config.yaml
hidden_size: 192
positions: "rope"
rope_theta: 10000.0
rope_fraction: 1.0
extras: ["capped logits"]
init: "normal"
warmup_steps: 127
schedule: "cos"
batch_tokens: 65536
max_seq_len: 256
max_steps: 9282
dataset: "wikipedia_en"
MLP neurons of a small language model. Each row is named by its layer, matrix (down: output weights) and neuron, and shows model dimensions 0-191. Each number is 128 + 24 x the weight over its row's rms, rounded and kept within 0 to 255. Numbers have three digits each.
Before each neuron's rows, "fires before" lists the tokens most often just after its 100 highest values on Wikipedia text that the model never trained on.

fires before: "il", "ever", "u", "p", "ar", "on"
L9.down245:130123120132123119142138117159149156139171142144109141114106139129119093169126168141142150136130128094124128137121150135089085128135106141114124158161149099118124101142139122177141144118140154153129128133077150127159107087122137119104109160094066151161078086128071104144128103145122140125100085136140107103106104120093120121172091111122148100142118133119146132139116095136094127112128092151110075115199105142133100168127121121126151185121139130141148107097149160114127122123097147123086094114143166077134126102126126076119115135123114085141127073103168095148112110133152121099

fires before: " ", " the"
L8.down785:107114154153119129127107112134141116130111127125124125129117112154158109150159136145114110170125127138123115107104089106097139149107114129089137131086126116145160152172145123123136150193124093110150137125134148160110097127135132133121112150184132170164111137165121068124088129124129131142086172120133148190125137189123115136107086162134165102095099161197156101110126188133154136106131140089140119142099120110106132122111140130127143140150134098180125166142129157142113133145111151143153145124142151116108110132150085091173138132154151122129175143086107109151105166163132105131

fires before: "v", "out", "d", "m", "ear", "j"
L2.down439:105179155120140118166115125134141101099115140141125101077127141139148105121140091125150130123121129154118124113098132134124079123146092113116112116139093118115143117168104098170129155141062200169132141098155136137144092128121136126147085141120107131104142123150099126118121152157125153133146116076166153132127137109141081115091116134125131137110145092153157095155117161146153120150143119127133127153122126093135135152120090156135086125144133144145135183118098100129128072140084110121132137131071148128143100149172120174128132136150126107114135105137128065121160108137208115132

fires before: " ", " the", "c", " an"
L12.down329:123129142099104125121119119083153099089107120181087085132121111122130114129142133103168161107105123126108115116125160194163135063126112125105101064125064120112147118170132102087110122124122113126115112155123109147102140119134136134107093124154138148110120149150124066131115114116156129155095119176106143153100096131172119144122123126130137154158112123159077126114149127138141089103128092122157085152109114140134129141107131143143133172130134085143082135146131170115110179109096173120139133144132152148141131120128123150126137110085108111178116138085117097132082130136123119131

fires before: " "
L2.down416:093123125143129133118119146136131134130125130187143093114116123146155104113127156153100138131135131133103112117120131166140154138155114133108133156151085112098109070201118102135142183172151135106095112146127081116113141124154104130151130121150101110137150103109069132140070182132152110128123140098125128132145097139121090130080084136118161171098155089142149089147127166135132147161108133130169113158096130121119121104148154118095107138166107090133108107142140144155118116160111151131141119133123137134131155085129127156131081138152130116144145080143148105130165131125145070176

fires before: "t", "l", "and", "it", "pt", "any"
L11.down878:127104106119131068138145144138114173160138060083114108160130124067111149113148166169115133095079099122163124097116152182144108090104118137107112154179122135128185138114150101146159156111075126075128138110099170103148137139131135123140127139145135142122114093114168108091151104134130132118117140166091112120129117108143129097104107136125129128126187152139150114116141113140173151109128128135138145169151118098128132154102138120119156130153151158111151159092157172112154116131114113147126140143116100118107134158080162086129152107151144120116142126099127122115113136145139155101

fires before: "un", "and", "it", "iss", "on", "ut"
L8.down819:154094117136140141099143116118130125116165109107178114090127117117149101145163173109140155136137154112126104122111168153163149136109101125109097152122129118119108124126125111111093115122088138126145121108099141085148117144127109113088070176164128111161122120066090077121123120141143136102088148158130103159141091078146102151141138188139150160123155115119176151119131125131139108127092125115149144139100136158113132136123087123134122128152098130148122145133118137142119056117093112155094144156118125100127105149142154131144149109114127129126085106162165107059134141167174130109

fires before: "ed", "anc", "ing", "t", "ition", "th"
L7.down553:135141154147108122132111122133107095099111117141121136096131137106105150110139144122154117151151139121144099128195150122080153137117134112126110158118118116141096079139120116098125106106111143133121110147075138141119145122138165096116167198118138158124115085116137149158151094122150119155068117125172157144142151070115140083099149139098121115138163121142173135113134142143160159173181135111114172119146169111133101149086102146136099153183147116184125124130122099135159120120152155142139144122122130101146140155135101073124184114123128155122118118141087100133150122115146125137

fires before: " ", "′", "l"
L10.down21:112141129151165120120085156133105114139119126162115115097120109092125141107121132132175136113109130149114115098123092138123132128135120126088138147089137141175151137166134080143143149164180130131149133117156139119136157078108155118132101099130153095125133141131122098143117110124150146132088149125098133114125142165095085088127098190109166119130106118184093143131119138117120127101114109136091132136118140140155129149116097122136135110100159069128080137165162110150148144125116141156134140155108116107202137103166076087142108096143113095154115105072168129111157132161108129126

fires before: " |\n", " ", "ac", "^{", "y"
L11.down193:186152097136175125178148103117170125138169143124145092135146089120136078144145138112150121099125144149189132151134150149143129132120141107084130092125127135110142105110126102121133106152082097141148145162093092146105132133128111130128144095103169123166103099136160081095124107156155159164121106097121128116126138134122106139121099083133125123122124161124128118151123133119148100095141104099164114137116145138131163125119130151152134165105074124160110126118145119180159143143141160101159178162073125160117114123104185127126101105139094120145142130079134119150152120114139084139

fires before: " |", " |\n", "′", ".", "2"
L7.down308:156127105132144132157127121160158127124104122112122135128100141119101136141098102128129124129122128142154111177103126161107100118103127127129156127100091133113076116129099115152100166132194119110163149160089092077126115185124150167102126091133098137107151106140148155099093146140165122155155120136100083121168136111150157117104105091134144112148122096135120161094117112146146158139130106105146135116126110180137129117133109122095183147125183132134099112133104176104156111153116185150108095126118148152157157160074107095153105102135103094114121110120124134125151114123143163101

fires before: " |", ".", "th"
L9.down544:128116155094123095113132158118135120115123134189128130112114158130140102120132106113125135105133162140157160128150165134158119131045141143110134152118137148060134108135128146093131117102150172124120112103141064116090170152126125115141148138152131127111113108143092131137116174089190108140148128119151124117151142127097106123110101150108143118183122129110104119134128094099107103118135141106080126135111135139132110122120129105101091118107156088144172116156132109109111176111089124078116091124161202147166106101102100125121120136140099136115134135164149113123126090092119138151

fires before: "9", "8", "2", "7"
L10.down842:135193127136082140140117114133135150089122116125110119108156123145165113080130151119097138142114126172147104103130103128136093120106145101121088087175165162126091129155129105113130196133137141142131145137126133146161130128136126108128102086130130122092116117111104098147148110134136113138150197110110153125157122163124136102080139147115154101122128128133123123155105103126094082139119137157081118159146104103131201072177137100121065137133151109127112115061106090115133106156126120105136146116151124119106116115128120134112113107094116131131125121148141124143090103096102098152

fires before: "-"
L12.down332:124135096179150128107122144127130130156129144105165096141122151147132126088144143129125173163099125124124097141105139132105173157133139093129163101125138135141142117190115085144143172102167128106139091131122103110153136134100142118138156125101108119128140095094127141085125097086160122150162101111147153109159137101114060149094151106133169076158144059147127114103132103121155094142065141134086115130122116167154178128143098123124157120092087088160120161144144107126139117115111136150117103122148112138137139137127137134076121099119138120148107109108137134157149138123112095123

fires before: " the", " a", "ust", " its"
L8.down95:112135130097098161147142093123113106075163171134186119128143148134131100105127117155133156111148110125146140136170156110118100133113146152094086093118140137171064160148145111131080153103107163146141115101137124121169120139130140074135143140142123152137181082100096149126115099138134129095135121125120107080104129146131170081115106067137149139167113129111127133124142127121140098176150145133152118105083120118145152180150108133103132122113130130148127121139109128125102153101153119114078067147118098098128135148110122119131121108134073109168120107124102110154118107127115154133

fires before: " a", " the", "k", " w", " an", " f"
L7.down616:122100104140149124136120096135126087149149125118148096161126137131138110120095104093155128124119165122142113152133131127104124119128077096127153139147124065174128134140155152137120125142070154138150120117177085135104117118127143140081119148145128145129121118131080139105131096167165174170178130145151140143117142127106093108095140167140137103140135124124147092130134144105121133163105103136132094125090129155142177084121115135134164141170148130147123123157151169170121147111127111060125105094111181065137132134111094107110153121125102127130116091153126133081119102120082111138

fires before: "any", "it", "et", "le"
L5.down626:118130127116090061125132124108153112155108119148136098074158177142178156135124098120121100158120105114148152151108116157130075100169093128156121128116145131134147073141116103146101125113120144120137137140143122122153075122124127118133108128136099081136140156116120124140129142122134124073126080146131101144152138178122169109128124130114174153108140116109173120098112105120128135133120142099123109112123086102159132112131102152136108192136106171123082098106163153187135108119161134147151113082095138125134151143102120166149150095166090117153096140140118119164120122104147121147

fires before: "ile", "il", "art", "ite", "om", "ever"
L12.down53:139105161138134114119127126101112109107100160121170110082169167152109119122119136116121164146128110125129108098083099127097090164136122144151125136149155122104108152133134113129165168134119129093113173138115157124136132106127131152071123154136123162107096179146150092147140129173116115094161099061169060150126124112123142099185146117143148109140125151129158103076127152122146142134165134132113152139110154119098100149090162189109142136133142161117124145113134107119173145129102146169109119148156106150100139115152148111119106102121136165111138109122147090147119160144115116139

fires before: "ed", "ing", "s", " the", " a", "ence"
L7.down831:134103118116147110151103124076137096053133154111147162099148139088132135056170068126121103077124109105176151137145117105148119121151148137151138152146118138157098120165172138119120116111083118158108171070158105150158146145134118077132135138122119128119141148105097142082099110103157127133163115110140130156138105070123118150115137168115129141156119109112148136136128117122137081177131157153123131122117102117142130142125133099111143167120147096147124142119146115152103118137109100120159141153148133095126115118067153109148133129095104162110135100171122121145143138123115119123

fires before: "le", "et", "any", "il", "os", "ate"
L9.down36:132089120142118111095150142107155110121118142153183171086124115099120129139181105117135145092151088166093127150111088171095112103112085109127158149114135107119152127114100130132107105138109148126114118129100136136137137124157178163089125116123126095155143123115156093126162096113092123104113118198136098133118155155108152112104125109145122124128108082138140139057126139109129101141144103110113169132111135126160112104111143105129121149119076167143135132147157159158098136096132167145122123145159169147130139173136148131086120163143115141138134140179123087154111098169115139139

fires before: "-", "T", "A", "C", "S"
L9.down705:151158154118127101150152153114133116159122129174162108130175109108096104087134145149143131161107129107135095148162142135143175134085144142097144129157156154125127153139097136157114091128161155075117109142081116135184115129147136128122103086158127147177144113171119110132096113162139152125127117119169147148148111099104151111116149132128153117144146149129142173115075134165097081151165158125100135132102132132109154134150135137153126101103176102096123104157136131103141090153123125145138120137117090095120117100097165132166126129115089182128114106137144165099122148137178123126

fires before: " ", "ity", "her", "it", "ation"
L2.down581:133134157157111194142137137118135149161119167145134114139135171105123110060153146121111150125116145102139117101143103173158166137156113140133100142092087159119148124119106149095103133144125136146136087144099128121104088133155090177104118081097145140129140135140103138174143158124146132142104123135139113122139103149156138136074140114128117129128104118117106171167116098164131150093119137090122156125119100122112142090149144129098156140117091184141095101144091137141120099135129121063127168104129134111085130107098140089081143108127074131121167149125143100095119128119139120139

fires before: "ed", "er", "ut", "s", "ing", "ition"
L8.down556:113156162111119089109118127081090114142105111111122123108152094110097140121109181120109088162116117089116095097178136102115113169126099128156103147128124151132151148150160109123102122119130087146135124146104129123109119100147128145091124090131134117188151135124152116168077134117168086158129151095101150098155088087100151129085145162117146122079122140123143113123097135120150099120192156121176139128135143090162133125140134130127119135137116149149119149141129122175110060118102139124151145131126108135114142134157129126145165141106118159091151107164110148094125170118129140161

fires before: "ment", "ed", "ing", "s", " to"
L7.down570:134166148103144063096096180156112127134131112084131125089091133133121148129114146151123120120169112078138158120135173135094140101169102096124137125132111072125169114122121134124164153083134120127159145133139135111126121155124088088147125170125105151124140111092112138155111167107101096161110117124090127143125109095152089099079150123138140098137154128112139131114085137145157147143102158159119121135161126176114130134102102094117135169169145133151124145160103134145100118092089097160096159115119113156107100153116119099145137131129141130144094112146096134170141114110161164142

fires before: "ian", "ish", "ia", "es", "s"
L10.down101:127117162118123143110155116157173109155111117127126107111121161148131127157118123120119194129137105114128107059116140170100127112114140130137143147114137119146139157130162119092073091131108068062159137125142162138134162138117139110128137120105097129112149156160113159111110161147132053103121121139104124089106126132150128116114066184120154111110179179121114143137155135133135102138112125105097111168127143106086149164146111115137093129105126116130098151112121135117120141131142113141140154150095108112133122149155126121119111095132185142081162136099170128138102135139093139118

fires before: " (", "T", "C", "A", "R", "F"
L10.down41:145165135094111138153098150133138139087123160125164109136180133155126095129089122130085118129118153087089103143110114129108159092120055147065157079147159151091087086146095121118121124115114147142133094149125144117140127127157152111114132116143077128139115095129108112106130091139123114138161163122161135131134071103097147092116171077096133119091105111096113117120113146108103080172133154121108158166126109102132112092136104091148121139144090141142134123142108117117130157101133117130126127141150151143122148085142138126155095111126100124104128130128120105115100162094158150117

fires before: "v", "m", "ced", "est", "f", "act"
L2.down672:165183136118133110131108116094136113130136177136115108101144109094164113136133132139162150110164116148127093131129124131083150087137088049191129148139134096094122107153103125109152122138097150131149093084135122167113130115059118161110101161139144086154142139134070125104165109109149149121110116093135166158134131105142155146136150102121137132126146111147149137095113156082151129144155112125129129163106095070125141137135089144125116133108125132143152158151116132128117103076162136173119144125149129089130089149130154129136081121137141096150130109141121104120125100108130133139

fires before: "-"
L5.down387:099145117125128106155115129143074114089177138112121091151125133140128113111165139083112139152138150139125124138124123169116147128097135081109189098107076115145136112128095098118149169142138176134138119097145115102129124143147126132149125121117083135119140124126091150110142114159099099106161110117120143139104134126154166101164128133139185104119127102125161139146072108086124104143117095167114106107104125140126128153122133097120129081117131069118121132114114080175122124144101136172140134098120111156112066157099125168112098109151105117100114117130072090154115134149138108148

fires before: "any", "et", "an", "ut", "'s", "le"
L9.down538:089134122091129146130138132099125123118106162125133111095132125167132120103140114103128127118144122080140136148122124164135103155092129135118098116122119133143119142137102070149123109115144104181113138155093145149117146153109143085094130097137080089131128139048120104164127134116109112119144148136112157138163120164120171078130099135190152134124169143161140142130126115116170118121192125124155121158138101132148124081088141138106141144146095171146131106120153109179092145105155103159176136097151157166088129113158153148145139158106115117136129160119161114146127136145135135153

fires before: "op", "id", "ult", "p", "ul", "on"
L8.down236:107126176151105154153114094152123121135177121102147103115121145121168107164109168141169140134138156061133111144154133120118137110098152096139131133132154118105109133131081099175161119128133099094109143095135114141134129098152139118125104116086133145168126141125109119096125094178094134147172151136124138152108090112128150140121115104131143168150121133161116154122112115125121057127112115153133082178144134116130156106100149119135122159152117162154137120094118092104084108101132104160132107133145116120166128133138104152109149151094095122144105180157144084168130138124119067134

fires before: " ", " Fran", " and"
L7.down594:160130132123171108140053124144157107119140132129166096097146118122119083097115149127145129121127087158128128140124125146154145107168103125106085111070108129145110138115133132112150117120095159117106065154111135111138157121154072138136135108096135108111127131114146152132161131132131117134078130118112134134130108159156089082109100124111146142111065072095099118145116138091131114094138112041142149121137077109092134139108115148101112129123098155124093117143136124139128148087129082131131159145135161159079143151122118153141114133155083153145126147138137134126142125146129109156

fires before: "ion", "or", "ions", "ure", "per", "p"
L12.down848:100102131106154130151126136092159090116121185091125124136137136079090157105118125130104143159149126124148084139143127116126157123111129134090127115162167102082134094126112105169133126096109128147123132127133122116175160124155163101143053130135143106088125131133104108161165145165154083130149128135117118120106085117131151120151081095121130095150101129165156132147137132114137131113138144131102133154059121104148066181143095118185147150151105132146142151123107105105125147099150134127106141123136111138142089160115168138101134123108173160119125116131113157165160135142108121127

fires before: "one", "he", "un", "w", "ff", "."
L7.down644:164090133145132111103152161145109115136114116140182122139140107130120104140154117157111130140103123116087109123132128101126145112154110115133106143116082130122110107168134092105168103143118131146160117117153165101119163170122095123102088131099150127108120129113109129179111121110102084148148156118122141123134109154134139134077142109111143151155125137098113159159088144136138109139167160138153099133088083085152124150131115105160110150152129126135125100141186103148161149158119127145182142140094114123102201105143097101134140128144120141109191108129071143090101139087102147138

fires before: "0", "2", "6", "9", "7", "1"
L5.down859:185118090162134119105139181159185143134137113124085125093141131134153116134126138141133103153097120161183117079166096148126141107146163108140126153180134149111118075119112132148115171115094109122149133087158142127136143105133104151131112119122140164107135163097119127135126153117147126097115135102142104138200144111138131066143123146134156076104115062122114156136145099129099095111081136117122124147135130095112139124153145083116131092153144147120130119090103130123167115115130160156140121154101121111121153124150148137120133126133118118093126078114129136100113132088115083138

fires before: "3", "4", "2", "5", "1", "6"
L9.down48:088175132136127130120116121111111115118149124121157145131135134156143087125099119109127142138124103090104092101153109135161095095128117134143120117116105090103127154088082094109168155141097132083135133132137100140191150106079102078150097093104156121119092117117114112119150105110111162153170165113161141137140124130183116152129103101115140111142146096133120082140168145131130150126170135128117137143128113137130136095110109101138131117120136110155131126114117101131121131117105174131144118078170132092162158132139125110174077097088109148120128116125115172128095136120172063096

fires before: " |", ".", "w", "|", "|---|---|---|---", "et"
L8.down433:110128131068175141103093119137142112119098112142148086127138142134125132133089123120104121094108118091117142117145095134124100094138109118094116121121137136138137177125110087165115089116121126137183131175120133138117105127104099152085071094105101137123097141131097149168142122129126068141119112117110101090111122167108137133131155174149092139131131142130169135143112109116116118144119075115183171096135138116146134110127164147124098139119143148086105116074150138147127128112162149178133110105095148128091199111114107123140155166121153162122100115120116136118117107113108135159

fires before: "-", " "
L12.down173:137143181133113130116097094154141111151121158078138120104120135097155152097136154155102123152105140104100082148115127136167169129148084090079137125100107126114116153126123127142134125166123138086128124144210073092156136129100127091152144138119115124122105131122128174085091104118144106148133059096151125123128124139120067086181159128149116119123148104130123147118107112133138135103164120136100101138128141093114150171111068166134117130129122121139147115129108091110104105102136172137158120130123103136121148162122126136137125115131142135133115098132103119141106093108145091167

fires before: "5", "4", "6", "3", "8", "7"
L11.down306:111176146115114152142128111132128093150160112107138114122114114118123099127143140086110127086121132136092118060130139126147123151093103128180111157188079104113125156158114140129149155114133094102123174172128083151104132150142129154160119110117163139134089128165178149105132151131090135076131117145118145136119096082156098110120136093069114128115117132117117117141133110141134151118131126154145100143117089092161123107135165132133172122144132109085126131119103089151146159143091157108112105112125131118135064137132121112120128130145134142119124117183113104110137141121092063147

fires before: "s", "ar", "ed", "\n", " in"
L2.down751:148153141091163082134086160134101085069158141105132142155102091142148141127135121105114114143144141169084143151111155108128140131156095123118104149113138107139172130135124116132140163166128121134146155115129133137096122134111126090123093140136094149063150080109124181094155157134109140110117124145116140119128094089131091169112098104118160139148161113148189129097127126130133159162117187121152140128161117095120142109114102148090117131083148144124113118115103135165131088101152114152133154095158129088114150124138124138130146126161165139103130137087124147140157132131145078109

fires before: "ed", "ing", " the", "s", "es", " to"
L9.down147:139098135097131107117125125139111158139145139130137096127108128082090112065135134117148119122134123096140147083125157139135119125170114166133128127173121119100125152136161116145125145103135149149108170104136103078155136147092126122136100133118116145129123167128075108113173127093112164143118120128110132149153122128136082087139143136079134127127147098114131103152122159156160142151106093146115095147107072128090084136114133148128107147143144136187124120119134111078120124139154084094090180133120081137156166128150114116117090116126103146097114092174112135159134142075116148169

fires before: " ", "000", "0", "able", "4", "5"
L5.down389:127106146147129100138091136130165100135149102162102118167121105104132096138116150146142146166149156118076156148109119160144143127125134122144099123124132173120120158126129095147170134101167167134041123084133107135111141132125098137152130118112115128101127116157109193157131144145101114148092108110100184097129113155163106152133138118112131137115095110119138127081119100124127151130167124115145111115159114120110120108140109155095122105144172115132112161139121178130126180124104161136137166124157149115115169125174115150080121154140108121173140142091111121111097182126142092123

fires before: "1", "2", "3", "0", "4", "7"
L11.down214:125124118133139124169154126139095139107128088140158121135150129168133107121137146145088145142110175149108128152111153153140129126137092095108118115128102132146120124110126106117113120079078122103129105137119088122134147074143088140151126079089144144107124108115148101172160138144143117106169132064072163106134121147140144192106137171173190101124094086118133133145138133136079113158125168129125142160136117121068120112140121128113139125143166126194103109097141141140123102164124145140163167132165106133151136115097156159153124156129132119118147147131123131132093136116137150128

fires before: "ory", "or", "p", "o", "l"
L5.down62:124117112135125111137135113142125117117139123118146124090199137110149103110130144127153111083105107064131139136110105104086163146194142095111126127150126108082122116136113130142104122116127152142123143111133088076117085145184160130174126127142138146132121124123116098150135104142138147090141148136148111085151111161100084144127142153119082168142104088108166143114129165128167121122136142129070103160120153124143070097128111105129092130186087152127124126109154113107140154109136124116130144153125088103119183136110075117132160117134124085154127131109137103137127143133158114138

fires before: " ", " n", " L", " M", " E"
L7.down847:149121129163123136144147130114130121125104114113137118100089125130117164111109120159097131110146139101146161133110200162150105154155076154059115153143105113144100123139100125081088109148142124151074112094129112112092109127127113127138129100131122166109085093185142101124098137101113142126139147151153132134174135127117123131126092128137142053135126132138169121134120110158114143152156148113112136140171131131135160079161098144126131170136094126134149121181106116121155111106126112115149121100109143066160088124117112111082154151119120137135150150139140126170144101098110107143

fires before: "-", " as", "an", "ir", "ice"
L11.down40:107125138116141094114113156133113106133095096112114123157121162147131118207172132117111158150184122159116122110127165147114143106121119094101169145121116088140163143166121134111142159121128090097129108115150100168162155144102131148099128171121141141134147108111137137096111083123149116145140121162136163140146107123098100112088144143180101114106151121171112154085116085085132137127142149110080138125135087111154141122160128150118132098121143118120104063137126147099081124148176133152116119127115113145114130129177150115093141129127134142146101074169103110122125148096108113115

fires before: " |", ";", "\n", ".", ");"
L9.down179:142107122120161118140104141137135116085160114128094129093159121151146136112120138117126133128131135132157168102166147187092107139109136116103080126138136083138131106135081132069152131133147164079132156135166115156130170090162131123135121106126130126102124071140077134133148125106094073163129115092121128112177091080140138126137128172113155101125140135134119099132119114101123130116200092164113137144147119142101150112148094118120090125138123106155172154103108104126144118099110110090156145117132125136158162103129130126119140121132123164149137153115139074123080119095160121121

fires before: "c", "rib", "rict", "ision", "ing", "p"
L2.down177:121114132112116116127144107094144161107156126082124158156122121146192120128093081118149130134130131174155128111173152097123104139108099076088105129142108149109115117107130140094099158119109186123147105111132112151101119099131163155120125103081159101131121149120085131151158113144106145130159109118126156154152125096104122145132078101139124133125140135154133116108119140104095106132146145116104081131083110086089145128126084167161112108152154127128126098097062129142096117120140127155145127140152157212142124139154106110117083147134158113158129120149141148131131119106112110148

fires before: "194", "196", "200", "197", "193"
L12.down120:115103128158138093133096176103139138118097144100131094159113126132143101120126131137105094106116138116143103122123143170131185094118104164140135119140128104106155114099112128138107143098118117119172119119086127067150134107150135145117069140136135098151117122112127124095102127145116158106160079127167103145099152143159158092129117104136128114129098146133132119141095122151131099151114150129142105163069104085133139137194163107095150151116138120156128167164114115126138135087123090150147105105118101128191089155129145116119139124141115112112117143064133114137145121105086081096

fires before: "-", " ", "\"", "C"
L5.down156:164144123136145118160107151105145111092118137157146147131168119123136114096161125112081162138164138153106087119144114110139128122123116117090105119115142179125063131142121136117150148137119153111151089135131137111131129159108079091106119152173119099159094092163173140135113111130155163149136145113111136155133115137159102091144121142108118118104134102109128129128099138153157141148124129116115129121114126064156111197133099157093103127113131114146145160164106125140080125094153165136110129143148152106154122175137139141141101123127134169151137109164106103168106078160079080120

fires before: "end", "art", " the", " his", "os", "ision"
L2.down223:087103145118119139110111138082123107069111118128176113118082135193136110110146157126118152139149121145158117131139155107152139141145137085121133117128138076121121099154130130152101089138099127165135135163072125096126098109125169155120145121152098136107114125135109124067131108115141136141158142078125133165097115128154134125140101176134147126104144114166142127127140139082139133163123104133093157166113143115158153164098138095119117116132111073136136127123110150186131107111133160167134145138119172124157120139135095109167133136097109101151063121124127098171121105129141141098

fires before: " a", " an", " is", "A", " was"
L5.down549:126121149146179158127112120155132107110135116108136090153128124088109154120158084096156144147159129115129137115094134142088140050101126134150174154141080107117101123106137126129127115159124162118138118110173127136157136104103094137095129144113129131137134155141134129123131115170167164143136168124105114150099132108115077126088132139125104126072138106140174113146122135160108140140144128115101157126103110113115118182126153139092114130158134114148145149159141131138112156119142114145082154109097162146146143168139143092110104120139124102110154111104040148061101124151132115121

fires before: "0", "6", "3", "2", "4", "9"
L8.down75:136115120148142197122124139132146102145110152123136168147124112133102132120139111139109090148131138126144150076120079090108073096129120167109094144124133124169136093129083104140143183147117132166114119153111121161088091122168157129097110124117108113109138079132122172134128153137141114139131100127152144089122117165094110096135169131160176137114128113142129116114095100157117166124131124175125095130127148101126161094175126169129102164096159153132108136076124148136133113150166149128160101156136180124094131111141130122129099164088110137121129154125126102165141127118125165137

fires before: "-", "/", "i", "T", " a", ")\n"
L10.down338:180165129149161126128119144127125089116115122113133117131136173144127132134116109140133093097086127112101129119058110105124175170120149140146126120106161103124153112126127137132126162154141170147145151183138134091177114150088161120111113115149117095111102146159115151132132135148190149114142119123077125122167138107083131090139131088113137146144112097143152091125139111113133119130153173137163128122124121137156212124088129135161141101124132130127118134141141125140163109133175112143120131100128117109124137131150113136080159148130112088152130137106103083106090176154177116144

fires before: "and", "ice", "it", "ar", "ot", "un"
L12.down862:163147166122115072150092087142161087145184124125139127104117111126165119158154121145133158112123116131124080112139133125151130109146115129141153147098144112124126117131094103148109114084134131110131163148124102115112092130133067158160077142137124109157129110101150058132128141109135127152121133131069111146122130108117105136125173134127113154084161164127126131142105090133079129098110119098155187112150117155100136156155080138129151168111125106125125111130139142150119096139128130148150178149115130129142103115159080130119147126154123135158116140119096122110132135127197082094

fires before: "–", ".", "gh", "areer", "ear", " |"
L10.down597:177118121173112100098152085136114105145098159126150101105136128141166135157124086116112162133146157121126105113188102118110109137125130121170146175114116129123101123146128125132147110148161118135107151122185132122168087149151161146142142125144108077149138138123182147130131130146167096142160143142102108118153122157114101088133130073081121129132131151126133119140141112116137150121153148111152074095144116114090079143137119076127146147085146118115103122119123140105140080122137155107144100097108117115149122148099134103137072140124139127112154106145115113093186133165144116175

fires before: "ory", "p", "or"
L11.down649:148076127117133105105125131127164073143162115149127136107127145065101111144137151115122144108099085129142110134088124093085206123131171141141135086168114098127157128163148124145129152147141119154122105112131071117122111124163139125168077137143130135117167063137114177144181097118125119106135124130113140090146150112132131079131096159115125140176093123170118108133132115121146124120114116128091120128162110146131141103157108130167168117195131111127185124163107119107119093149130136111119140130143146124133123146122097122110112124102122149146091109113130133160125133111137146126

fires before: "ed", "ment", "ig", "ational", "iv"
L7.down300:126112122087129128134110197115125131121146169115143108125106123083157104072109123127182110123112064104183198107165140124112125132142096138135166154156135099116109124185131112149126161114105047137096167116138141123129109137129144132129108145130129103111157108098087127134160135114138092172084128091139163086117109126118123068089160131116151104131125133149141153145126144090114138140140105143103104084151111164147106149110133139163108173138114128123126143121141130136110120130094119143121118149114115128110129111128101159121106132153128110094124133163109133108115145146150113155

fires before: "in", "ious", "inal", " d", "d", "w"
L12.down419:133120116121116098129150157139059107133159155083080153084111131177125109111124120116112126162135099176151142122139095130128164126179113150171121141103123116152130103136075134120117157130086142100109101140116154141116133142107160147112129083133098126138131114157094141160140091132125156099136089094081111149129069117115102075147153156110112122138140133156162131110132155144085158138126134161125105110113131084081151131149112117143156171103114119107108168133141102100131126123138147119137111133109126118144123148134112071099116129115121106103178149141112176104154130093120121139

fires before: "any", "et", "le", "%", "il"
L12.down402:132139157128122115100153151131091173127120121147112147089108142135087151156093116131118138135168142138160122131131135136085111084141117170128153100143104156087100146132112072171133097138138092100128106136110114134090143095145192111112131092123150109200118130142198132167124141124124143108110119140148127142103166124123146132150112130119128140143104172116112108113106134097126145121088114145136109139159132125179151116100118117109143140144105145137180113134189149159146127136112153128150148107119119116122138122145120110100090127133126106134119146093090084159147112078085077154